MLP neurons of a small language model. Each row is named by its layer, matrix (down: output weights) and neuron, and shows model dimensions 32-223. Each number is 500 + 25 x the weight over its row's rms, rounded and kept within 0 to 999. Numbers have three digits each. A neuron's up and down rows have the sign that makes its largest values positive.
A block is one neuron, or neurons of one layer that tend to fire together. After each block is what it responds to, as a language model described it from the Wikipedia text at the highest values.

L5.down101:440489495445506502498524506493517485472523504514434450506506512522508515504504498504490499500483511489572527469486515463517468538475531471493505490540497529496481518513479480508520499498501551531522535485501467505471504491534504491497559476475504486492464522518516528480513458535508485492488514486484512503486523481512447501537530479525470499520479509449507490512456503531497445550489491502499530507463492474495530470459502534509474509514544500536504524499488511499509471465494524486474495532506469490493516498524503550506503511536542462461506493500519513500488483489519466490
L5.down397:505501505481471477462503531460534544512539445503494492529497512475486543450501462506479529557537483512515509546511503499458481511488531482545504473491496502486473532502545499517508476512481550527483541541479451519487517507487472494565504441498520476466495490501509510462529475473519466498504542509514514477484508491485498487491482514516508515529460500476502516541508493527453531527496461481516488565503494480495432488494534497482504467475522518439515515468521514538493509475508516506511509501528510500495525486489507519481531539486514485477506521461520507575505524518483500488
L5.down489:599506462545518497462478510488504572455490498520494451504544469467493489531511501526484485494497450502480514567511532486468473470500454482511529511487495499497530495492499512504498506479484525506506461500513518463534468475470525500507494512513525515504516485469508524532491479510496444498516535531470543503486471503520484468479491563500520525473486490473496511501498543511500456520485501500452491514516503522494519510462487468520492449497475431478503521515512545470515500518482481477491480445487522525486520510523474498510516513499492479503486507502476534469496488493541522471
L5.down549:502540455499506468488502519489540560516490557502459519516525512523490533504527503514520516492520497514492494505484496491528488523563521487495483464481478471531525502474572494498525512499523544499504498548508459475459499488506481493523508470501513442504546511515483498504472518472532521503479541453502497475516472536512493511485464477506496498515504505533484464486514489505566503445480500472523476528536484562488504508542480562489511458531527462469461514535504473493523462502448513495473525548523503519483473496472540489468524466503513504499509494559500510509496488490500498492
L5.down560:497506497501521504482535521470472507495508541501558458477525466537520519556520493476489483463498476506476521486495527489467440475521498482477457505504502464520513519508557460498500530509534515500508529523491502435512527519498501485495474466515523522501498445543504504429525474510528487508471506497527519512510502487529521541477474478436501516510498465469456522560491479483461480506471496515541547519493503499526504508482481458527522505480525461503504475485486493507490512514505473501485450492487517500456494502496522515509499529508492539467516529500495449496513485470494479506
L5.down628:478518473510473444474510486444481559498485520494439483513464518498477467503536465513508515513502487487506476510527481460528497527497517475484511473445475508419485485545487502493505541502504528495533478484529501468513497505522512472506485487520510502487502497528515529477494456514520488520500457477441461524453467522531434516511522509478453531502495539531512500540507495498513509447515523511538483477544500516502504468508494504503472503497479521504476494506460506529433455494516495511497463474488503521483500538509493526554550500511519502467502517472492493499516502489482494515
L5.down763:460513490488534483487498522466459511485505470527512502457509525499487512522496501548476471524454510498489501480475514490511510483470513448528492496496497525515534484497519490548524474497494470527510496514545423511516510469471505456516548514466512464575483474524489503515495491513510520528495475479512479507499521540474477500485512466530498485530493464510552442474485490472529528543531527509525494493489466509493510496480493509519518517475525488524493505523530512518502460512469506486474537504472482519438518556503522477475523507484481485499531468502508485487461479451517493479
L5.down817:482516525503486500446540488501517508490490471477499496514539489504497520532502532487540547467512528474476484536486491481516485501533487470480465445577496513515472502462520500515441481467496485483508502500512488459504551512434524478477501465494493497570516451537511480481508506531478488512494488514469473503524519487478467488493492483491457489526512525489503528500483512428474481482481466458489499493518515490496531514527476515477520527458490490522526490527535531516509510525517487473496475552507478507477446498497501504468499532475542551489494464534471514463492500506511498516
Responds to: Statistical table and infobox fields

L2.down126:456498485493546506482519518509447517535521563505489493533512489518470491496519494484505470510538505500500512489486451499550499505484474451499518467486465484541475506483488516490524555499497513466488488481477523475541489489505490504526507481488493515512522555493535573455456532505487532525472467484494520540466509529493500505524525494496532524473468497486477503532538481531517505461524477531511512529474441556452517505508513497488547484523539501513475505482498537465482499512478515504495504530478504435528470503497498538509555465471527488467480485488472496493500520512457519522
Responds to: Sentence-final periods

L5.down42:654493530496488516491461502543516515500521515482497485469524512524484518517485499454519510500537513500480505560473497515500492515463510467479554507451485458475462504512484479499538497478527511487526554484523495479501516497493461530470516512509462488506493486479495495521513493507484462471506493483493469496488494484526493506498478488520506487512493488538485524516490474480506555517497465488529531550528488453497498473502509491469487446469505455567488505515551474459475500519504491470517449501491486518534505499497502471517507505491476512488464494487492521491474488496503486506
L5.down212:532527510462495512497519527526567470492469560515500522557502544454543455484522471511471498489462524492467472512503503474451465522484524495488537547499517521478498512489468489513515498471507501520505525489525429489487496496524545515498496503488495462508500503496489465499487548492505523496552528464530501508476551452499535496491507481521503509558514444470453480488475551512472493541472467517483433521471481492507471534507494527510476524511551540533508491513505471495462498472521497502535505500505475477463489485492477512483465517489487445486519521517502530517488495499517492506
L5.down225:523472493500488478509492495504513465520466557517482533523496501489447483537546556483497487504520501518481493462492501523533507518453518525447522499482493512456479524515462554495534530507534503503486507469478457475460501469495508521493555503516535522512538498490532499441505491539510470488485496490473491530494506510461503512470553516490519550513459503522493541545470520494473522542486510455488536508423529435508501506506500491507498488523524477513521534518448533536499498509472500517473554507483460490503488459521480496501513527492490477518462529513489469500493544481508501503
L5.down227:524483432491511512475496507476495494539498477566503494499494498531459481563509493500516467517526477483514499480519521485505480531514509532488555499496502494498529527502499509527504500500505496503493508505487475494480502540482474506491505528519486483461530522512478474491501482495521539558508494513519470497500518483499483462533561492499545489479506502538523502483479512527509492512509511557483513495499505489468498465539443518490487494528512479519472524483493478497507458505464484501528483464508502545464535496538510536466515533470498483504475502436508537534490514466534481497
L5.down249:603500527478519503485519488524508504487528515486581526505561525526485497518501513479497470444482486440496490489519529524464484485512490479510530508495481490483488495543498509503502477492476493490480517498480498459436452475472473493500506518492503518491507515558505509539524463512504495482503492528517510481463527514516478533456491543496491504513519490491483528473476537450495514463510481486492525462467534477482517474466497510524553518486500508516494492524505471557510546486499540469472503529485502548484501506527522497493519525472503474497507484504499515510503453492546486491
L5.down301:471460504494482506479487551520523463520518506471500540543453481535480540532514484489495484524465469522478461516542512496518511503525529503484503519482524493506504531500483527515497520493475466508511518530518531526529545521507495524522500499506474487475492542475436499554485466536555459495511523463528487478497522522490470509510490539506493510476501543482500501496486520496477510481516452475490508526458543476515505498463518471503514459506481471516492513503572479522494521532523513565517526489522518536501505520503516485483519479465458555505491483480463486521507486507526501485
L5.down455:549509506516535504493521482479513502496461504478543518489516460487506465523538497506478526524527477518509471478497529507484490520442513527493454480430465521504473530498478485531487519475493490486506524518508419479502536486489511545540541509533449495496520500544488485492461462517524460532517504476487453503464513473498502524517530508549516503512515539491520522501480453465514446507481496523485519518447544505452524518508500529496494480475501518469510479504488510533512521513491493504468539515503523507517518510447531507456485493541522478484478480505490506471538489486486504503
L5.down556:589490500497500502511461473493502501517503479490523513465530550493458493516559480535485494497449478434490442497535527519493509491489544476496517513448494497510475515493441537498457497492499498485521498471532495461502487505507524511473509506492477510465511507486460520496485528489529454511509492491550548497497503498513496518482516527539529556522529501490518535532496505494469504519536482498481520511459531502499510482543513493523508446531542475553489533528538518476516497510448499518493498529489498500488471499490487457467507477482501532515508545500500476466525489487508495496
Responds to: Different/various-type quantifiers

L3.down5:545480515472544489530490496499521485500532483452460554496469502487529468491471510491462476500505544492470466574527498522493514524440533512489516468483515530487492516501496469499482511499529557493517534516496459536500483528512500531504539504484525482472525469501495496530467493523517517492517530475512495474484503513470501503484453468484514519488487486506494522509512483540483504525472477474499476509494519506516487483457535551510517500490519518489494464486467493503414555479483450496482529481511501504499534483501502512509523525484495519476493479514554511485531483465506520469
L3.down76:478510549498523501484448485458448512509524497480484484496541505533507463496508470488528486506506476518482488529539508518488507483494553499456512456460487491505527514508457526477500481499489520488528504502430521466500529496506501476502526484515479504492526522479455485464508499502518423492511493490480466546464480508505474530511502488500518474546463498486490458498478476504526512492496502514501502496469504516495480498435492503511528477513514514536457488487511499450515486489503525514505473525469518477496507509516486543480527436541519505529508503500504495555534502558468535472
L3.down288:480499514511513489523493519519512491519532519466472497518497501524479487472495478530474498535521490528497490581510447480496532482488525496489515504565528515475489473521523497494510502504517479487532521533493482505506486511493486461509472510470502521452497503495479474525493470503539511487495521515502481506430500478482495493501519522532484464510439556492478507509505485516473489518515515499476494470458522478455458488459459494541518504479503524473518548499522492506437473482490497507503482503504535489479536517511473479442501567512501499559482555464555517520459519467519508518
L3.down350:494474499487466466528508520511465490500530486470542463530469486522547457553488492488482511508486537487500476519512510492471509480487491485462471498493568495495509552508501470429483505499475493532489527518477526502508581577517497516475496495526531506491511471488490478528512517462514475508469491511519554517484517550514520519473478520504495497476531483482483498481535483524496526457528492478496514553481554503512494471491482515536576482501530479491504479498512521550502529523535476499499470491523458508511519463501509476487492486485518516479495523551488504496504452465564482517
L3.down389:534503513499465485493509447510518504475535472518521501558481510466503448492512492500487517517515454533514538482485532479478476477513496433500496489476479483490505520495481531503519528494403492487472495540502484484503510505520512466510505505491505508551481494518530556484495447496458474542523515514514481497511457508508490472470499487519517519536474501517494511508484496459488509535471498482515485475486482505517470467494516505523516480490524496496458527460517484491462491536516548501503491509551535501497469521489500529546491493509543512494478503449489535478499495482532498508
L3.down505:564506529491536505452520486501520474492492495472501486518479505504487487490503497499509496488492437486481499548536476504443504541476475522491482500502465509515515485548501501477499511523508500496499473495487528510513471497546485497532499478533474503499505492496524502457490474465515511506496495519516521498503518450480538503521472491513491491530508488473491445500497491516452472506459465526539470518507479477482472509500513470468520466483481567528482486477495473500519496503498527545492514507497524511541515529498495591531463505513539531434480473504487538499526495504534525518
L3.down667:513490510496475516516549510533499473501505539467512458488540513452506467529473541489479551500475494509505479472520506492494482531454523525452528458477489520472540482515477514490473450500474553480495534492506528507487501518522505522455505470504522509486530508577481493486515506520485518492476531521502474472532488525526524489472463479494542502502500503511493493499511480521506505454509467468497484494470505486526541478504523509453512474508510517490509530520489550484490521490524479474545490526506491485493490480489555542513503468471468535494491473477493528451483505466489452488
L3.down732:534492524513491468450463458527488484542480491529501497487493528490494444471494483522526508496503469477483520512517539509471527541490482534490537492501522476470479542520499526542548517519494537488537509531471534476500526485474486468479493502490471463497498480499501465519509493550478461495500492528489512488534481448512536534512477503490511517466502514512497464536498524473479471573476501494534504477500473464463526480507513469502488495497527499543461490477521489539475474498498526518525509488478554501512500524533495536518522472540482482495471483544499520523513478501523468548
Responds to: Post-preposition function words

L2.down749:499470519539511537465562498500508485463506478492500511541502518463450505497535494500494517504506478503538528456468513444482502536497535458522526493495544475519505469469457518479520502502503500526495563530513488509485476517527539477542472483493489478501524517506485502516448538498520526523514501509421513482459518457514518492476526463492485478469493470509511516485554513518510514482515500556484502516496546465518538519509516518466529528503501480473511462473524504484488473512525460520473457460534470502506507469556502492493510489481479480476500493513510530483522514505515480542
Responds to: Predictable formulaic completions

L3.down75:534500512519500464467483546481464470463491522556472495514504508488485500503514530464474495493558490539495533527496484504481514519529450529502455519514481536509520487525479503468512506501450539516426469521498487518458465458473489468524516478463469521488502470493510477532470510468470495500538454522504478526519531474511504483493480466502474490478521483506489511519483502516537486518505453490493528476537484540510519524483480505502503535478477479509479492526514492543489548478472499513495474451492466481503491481466455509490506511506536488513506522513484541482486473529544498528
L3.down158:515502502521454536515505512476530562495452505495505515529503468503496474519484542516462506461512503519499491526522521492452496501497445526490505505495526486516477454472483485478444497486486532489476488453531544494476483484480513492478479502495476497474500520484480471484504517534470491498533530531494519516508494495525539490489512486490515482468530513524512528495516506586521500460485498473563504523518488495509475512500514512525500492494521504507490483522525475470516520482488473492502486483511484479487430483536553495541471482522509532475539516530480498497518513498482431426
L3.down224:512516548535498550472477533511513560455479522535549507570490502507546470511469506506532477520490487536489451474473502494511534464495512479499531492495467526499500503464518480472469504521441492472476526472469508509492502486520470507502489512511491475506493501509510498542483528494487505533492443473513534508531482512498515495506505485495506498462488512534476564503523492455511480506523511475472536470483525477474492495490512490498545483483514531520527515488479502524524511507537535475503494490489523475457446467469482511482482508507485515490518449486490495480513519468551456447
L3.down356:539540506508449503518473514485511522506500492510538542517490497518449502508501514475497525460486473527520554577559521476455522493496464540501490521488517528491498498512502485483512492498471534491478484519528512528480449469481487474519523518515501526469517478489486485494463489507472478520544524545469494537515555475497520500491501478522496479455510516507500485512497499589522514515474473515499539456549479530491483537511506545509493501479539500533507495517520495529518514484474496502512498482529463458485491517510516513527499464473524466480512539507489508522491489533526484471
L3.down508:534492479477452529536465543508523529494490534549531500475461486479495500475546524477527511483564488497488522488558536500462509515491462512506474499444513511503530496508493509490488509463479516527488485499485485481502477512505459501494543527493491502495461492474518489478501508510525493507528515547531521483540532473509566538486483472497506479521504479530512488488480496530481568553457483446509528507540489523494470502540503539495487477504449519505516512498502518515523489503512508515496497471512488525523519534520497497506497487505485514491485491491517515534472541573510508466
L3.down538:555508444509520523513505511549496586475552525472552484531468505535522549546495517504489518486503549454465497588513491493477551495449470476504512504496491506491495509526510475506475486498525498512481516449480522503518542505499491527492480471494457450462512509474501461497524507486498553514506481481497503506467478538491482482503490499505496497496476513522482484468482484555515485489459498511487515504546491497510514490514489489486563526468467504482461534497507523531486522509506483481508498455527508494503511475471502475460497512494499507471499471531501492505516458498510479477
L3.down608:572498504561492507525493532427523538489487505496475498533514536473488501532482545471507500436537502482530521531510537477472522524462460465482457542478504475522479522505512504490427502529477525507482502500528528505508486508492542479479482521482499507481512476513534498479515481489473516494522527501528540499499548497500531502500474490523509495469500495521508499486500483572499533478492481488487491501518461527513465521547499503517539479476527488441519487507517487503492501529491529503487521509507512440498428501514490503523478492506501496471495465502497519506496487478496473452
L3.down681:518582546537492496505470525503465488473496508488509512523457478516482518492504528496470573508513465514483546576509506475461510506493436501523459525492516537460515506518473485457517484479451553499465517488496494517507496494517510512479516513487480490484492480502492479504466518512492493507540494553497505513529528498508536486462498471507512503474521513490486499488463497535514506485523475465514551499542525508500501548519506523511519524486513527512554470523556483525514491496506503508497495506530456439490492536493471493506504481454550500497508552524479510506476485525504438479
Responds to: Sentence-ending punctuation

L3.down236:526471509443495496493520505538518501501465503537532541514478482496509510506480523489475494505504555478479519466497479460468495501542457445494469540526488490473512478526539490505525520529487549518486498502550492513485517555515501550476509494529477509478477503497523510482487494486520531524501506514491498506487477466520523486525497501504483481501518503520544491484474537473536470488483560477534518475462487556486525512477513502510488465476507449437515478523492508493571523527503484535463492493461513514480455468513492494455505452525479522497500469509469531503527489506509474478
L3.down249:477523516495481490485493496467476492492475503533503502459531514437537446510501531439518484465518476513461502484515542484468504528480473514501464494526481486478508484463475496517538486432446533525468459504494494489516495532500486459493548473488488504488477508547519521488514485453497538526502553484481521485520503461500454513436503534501497500458555482569478549528495525500489484499492470502500475510530439504493484473491458534508529515537486524476524497468526514474498504527508514496485470499522503503487492508481496469545504490504444486490491531485502549485518516500509474508
L3.down402:489506490505506525481485505507507528450473523538494498505492489519487507508521502510515500529515506481523469483509495491466508476533510531480472471551486450479489505464502518521486471508506497519486535520461507507469517485475541495478475542500555532508453494525489487478514504503499454490508461524491448483468514518509479484460534504499512479495478502543466489501532520459510481483524503494494532495488506509477469498501524450526526519482458447465525485457514512465512535478483490504495465489447475548527450489529482479526446521512529516464469488536505505438558491477521513463
L3.down582:486470513537472487502531507539529483498515530525533476483511526462486503506468509479482483492474483540546499464485502505490502487545536537506435476488506486532502472462503528491527503560455531472533503503511498515470450502508533522518506528477508535522457529527492546505467481497519495524517520540484508524499510512522471513494493469481477477482498519531464556475489506467466548451479513539493472492509505508508541472499522509528550479491491489481528510453487503503484491487488524482530477495470518462486481503510464488542494528467487501478514486518515504516525442496443489486
L3.down736:447502498482527507503528444505477497527459554496461556527502505483528526460486474500502487503484488476505491499540511489529498489495505458515461480545482504545508500476514489497490526436489486506489513505534498500495505552492542477492465467541505546489558459500506531517470478500536504483512554498503515533477507522508513522499490512485446516537465526465518491498522518484504491460486526479505517495457490467516494505517504510532503476496520495463508457472461489474503516524507468502468525530454463494514489547491525507483468521486490514487523515515473512517513503524497417479
L3.down801:496516521535543462512535468486511484489482492470507510511501462545457490527496511458491539484468462475470474513541511473529511497503517471526505472495491474524491464500483561457493511506544505512496525512471496510469523518470487489456469539526488531457545520522541513507503519453499541526469517493512540500508499479516547509499473518477450498534481454511507545522495504523451508482480567502467496516504533536486502546504505531477514455508531512479535481507543516538506498521501467479486522480513517487527513496505485419516476506479499488499517500540497530477477508482504507514
L3.down830:475489501475495518472489474537455502503524502497488483525517498494502481484500459505504462478542501500510486514486494508496460521502465500529535482481472464510512517500547498507531475508520526494503490481505506508518482521488460524539498485507514475484481464503526543434480476493514464449494531502553481464538469512491540509519503490504467511524526497517519512519505480518525550545503542493471488508504467508495464481486481529525504553516525519504501515521468516491487518519565522502484516559490478473489491491442520490458510456435485522470472512457492485530533475536504500472
L3.down841:445491515495483516480486519485480517494489513507506523527479526484499525507505482451527514501475454477485517478531415509520515490463476531497504510488491534474496487455463490535493464500519513439482473494459512505450523498469508499503475491484479489514475473493496467529466547518511493490539511519492465516489516530511488545537556519476524492499515490492475489501484497503514495501519500509479514564513486466462492491516485491501468460519455462497525532483500497464531505463484553514485489542539509517468512474443544466467499517505540510484553515501523523516510528489533517498
Responds to: Statistical and tabular text

L5.down16:516476498549506556490463514520528530516491510457513457550468509492452477501501470520478483468468525516512509473474489486483469438502504468538475487443492445478547468447498485482495491528466487503495496477506497437505470525495483491496474493474479469478493479488477510524465450527525553483557522587545529483455479511476506548512515518507519454482489477471501521524506516515499504508520492528522504512493491492535478498511512496486472495482516509535505485461546481495555524507530478477508485512505515484471467504517555487492523559491500522493509493518483475526501487507511494510
L5.down218:552503513467485498446559519519485528471505484486493485479535478488439549534511457480524526449522491503511467510455524550490517514479455444523481501478490467515498489543515542477485480517488509456482494482498469496502522514511517490490490472479519488523522457483485483512496492523449468511523490503510512490480501544511488522507483521484476526529518545535502498440494512544500544482505509468486481435543459505539508484469502510513517524510527466480492509505511516531531514486471433487504486477482492526450522485535521513492490499504509506477524516529494532498488510474518503430
L5.down431:506516480508497507504533501504515502492511413487457510519521473435493472478515516528490515529533466485506469527505508498505462517536508497482481489549458561498534496469505495544500502452489471533546528509503501517504539475514460488499527464522498460496495521516505511511499520528527523479518492500495464524449504523424501537539515506552494458529538521483499488459477487427486530498485494504515481488459529506491516487483483497511489517534490523562491522544485514493447504515472507493475506526488521474467543470509541495479494526518486484516508475472526532484511493483501486483
L5.down587:511480521476549481552468541523470516488490521481482505539497489511508531480499481484531520501501514512503516491492475450471486538513450462485472543481509489525500479475530469469520511536530492501514494490511521512438518511475493518526504497517501462456516529525495508513491507477505510506502471553529544556513456516560462513527503439505510511450526516519490533536469495508501497493545499504521510521535436483465492458493500516498512489491511480513486495527513462512461531548486503505539493503546485494499526469462504513525494470457528473537492541556500470507506510497534469485
L5.down682:553441502524524473480534461510466501490502474446519501482498535508506467483529517517505511473475501478452514550504475473486486545537514500488474488573525530470460524531493502523473508484495510486520491498490462534510510510498530525494469501489504488502514471500474524507486487515495470500484505534513495488499525467539532522475493470502467505492527494489507506519527516491514485456474512511496525515517591495490497483521486513502468537467490516490540488468506487501485472555499473498537545530507467523502470497529494520500483496512498546513481505529514502428539513517485555467
L5.down754:552535507508520449476503500497439514528493474487478484484497534492475499488491517480518495506478524482491547523473492548521479531494481564509421454525466463493502527516508515527526483536479490488528510506452485476486462502499489451464540496507503488476498444509518514498519492521458467456510509483510492527525506538480530522474500488493556513494518484461531494514476513498518471521498536476570502507495507498508478498481427539503499518493517490512493513501495449499500515535518483493473486495474463528527515484544494506466502531511499502534489493494475455515497507475454484522
L5.down759:529505475545519500519486498475484518481490534467515486501511468485512476525494509509486486503490517485503499510487490517528497489479511518492500505513514506519467504490504505453512494457522533490509499487527565474518488500509516492482450532490530525499562500481520565466481525496498554491510539547526464499487536499503482549494467510502487465495495507489496487539475488512454498492543478499519451462462501495426498534490466465507463535488511490558490457517519527478483491493496513465470499517501498515495506564468478545495542490470430450507506520481523479480539509524461498559
L5.down870:472474459514516504495519479479534525509487534508470479515501557490483492489484523497550500509480545521509538500515484521525510468506489464525520478519507504521475490491526499482537522520491482520521502505488522459512510502506513584474502522472487510487504463519476511492478527505556567520469490475499474478461496522462524515463487488517492512516504456500556523530526517530517531454521470486520445468515475527476510522551509470510502536476499496529463517438491486520479496505523523517537514510533513537494502481471474516508481521528542517452488481477518491551474502526502490531
Responds to: Sentence ends and decades

L3.down29:488474526520523506484515474517507502514468546526521502507520511536515489506460520473490493504499572524493544544545506521499433526515507499497499509523458494489562457492505488490467508482518468522481503483469492516471477511517496510515515503498476491486481501471506527513508509492471508532461521495487501496444470482476514481538518526495501538507532501520472449524501480484515461471478503503473489478477497488518500479470537526478501493504472504497491477512469520461512508517518494527491510554455543511505483453518504493527481464490447491533520508534486477481497467475528456531
L3.down195:459516480497495535468495458452509503471508476505511515476480476472472475503475481422525472488471483513468492442486509541496548510493500513510467524513464462493494539455480489504461513523497539517532501455523517521527517520499499500479469498473540512467477499492492482535489520504522535506527463483518512516477467515495479470490549530542487532472496503506487459504488450463553507488513528528468529522523483505481520504483511506532482501493503474504502496503482504469501509476493476493519442543505508477507485524496522511502540488486503465558488507539499505495525479528487487491
L3.down203:506521518487475449535493452507503468503517479501510501424528456516490464489488522488529501522508569514489509548526507525477497540516500510559483539520521538459515537512502514542526484475474521498490512482476495524476510512470482512488513473425483506492508519480496481521496476476506518519489516508528462485452511472450500480541506499487518502484521490500468514510491464507501500472496528472483525498485526526505500518462478463495482514531465504520453538466501528499525481535464542475467506518509490491461526530528512515485485494538529498550489527514502531531540493501516464477
L3.down341:463515477467521508505477490506473445529549550514494497448456530517482484494504499486522459528456505513505526493511518524500471520449510539501476482458486479498465499495521494512486492493498514510528530507461497488559527493519546502457539497504474468468475451485509504521506491494503540488456508494480509570492507519503452475519506553527551511492502466516480480511496470525542540512498494522448510488524492534459529462499525504470533498486508492568495494504535508502491471522489499532506508574521482500499520528531470527486477438495519516497495493516543490488496519483476483482
L3.down639:540490478529481491480485434462489488471496453539499518488517487535477546464519517499463499436502509531500536501514512506519515497478488474496432532479489459486500507482531494497475474480533510502529539508524534486493518479464527511472484485492481484485527491499459514449532469497501482514488522445483541484548535521512517515509481486537489529484492504464531487475478487540515529515498532489547519552476488484499503513548525499489492508510481510510475497522547489492534552530534528480503504485541479505520488495456523496479488532487477510522528467511475489503525467480487521479
L3.down640:506502477489516519503467477503501519542505490509540493484517476513462503467471493421540488433486474513487470522480491536536475437500472510529515519482495526508478535462497520534509473468511499510513490447511466518452458495545528531502504505462493474519527508462549490439539482496488539496481518492528506486521470528541505488506454504516503525505504465491477506485493486524501508542456524505500537502509435503486473486476496499500495509487520446495523499514445468500490482504500461447529507467529522534520497502473534525516498480501517503496521472520483477494494496484472471471
L3.down791:538514493447484480424539476538525532523462493480522529479503537550488493529511502509552495520501501523567537444511495520472455528493469488520480554513495517494501522510530504473513533486494477487517466525470491479540495486472470493494493492499539545519507470474491529480537518493494464463506579491532535484519495513497509490448498497475496476463482473518469489467517501465503516465450508486523495493434494451486487493509487464505519486494496521518494531487478482482465540520535449503524512497467509472512507485532518481515461473480483522508509501503514519525476512489500482506
L3.down831:443474517521500481511558518493499474497520512529486502489491490476491489485472453493451504476511518494528453463511458513483566513505499492482533488500531525518543478487501466487451476540522500494534548476532477500432508469466535516513484499471470510495476501506481505475461516497458505539529503419510494492462535506542540523533524514498496541500497508503470491492528509518504516487505522508404504501523504484526524512472513452494482474523486503489499534486496503460534464466418524534512485524457521495489520488495505510483490492508475507479501512509466522453488485482522490520
Responds to: Article "a" and slash separators

L2.down397:448502507497510491503472481508521511484478523495517480517516547548492522508503471538529501504507482514509471503530500498475477494426502499498527498465512516483498526511544505508511514516459509493492428530484492485541541493533500485555474493503500505490463492512531487520519538454484477432509519531524516554524486529497509492501502505516511447472520475488453493481508534480546543514512457478513478508473489482539465532486491464475457477458502486495529468543524470469471485528457481508465523497533484500495514516493531451514482510450500479470449484491485509494535524528479536456
Responds to: Predicative "a" in definitions

L2.down27:501471503475462488434466503519512495479489475483502486516518496519478522505508508524510486514486495496496474456524524559480489512509489509503472521466520504498508500535425483538530506507512531477490524514508470480538525485501467524454507482458545521471503512488479529527520485503515481495460540537491524527496497496510483506471545491459468515478463501462493467517456535473444464515494475532529444452468482495519475465506520504527483520501497495533473532524517480495481500487469484505525477485473476550495533514508532503473492521529511488520477524499517527499499493511493473464
Responds to: Quantifiers and comparative modifiers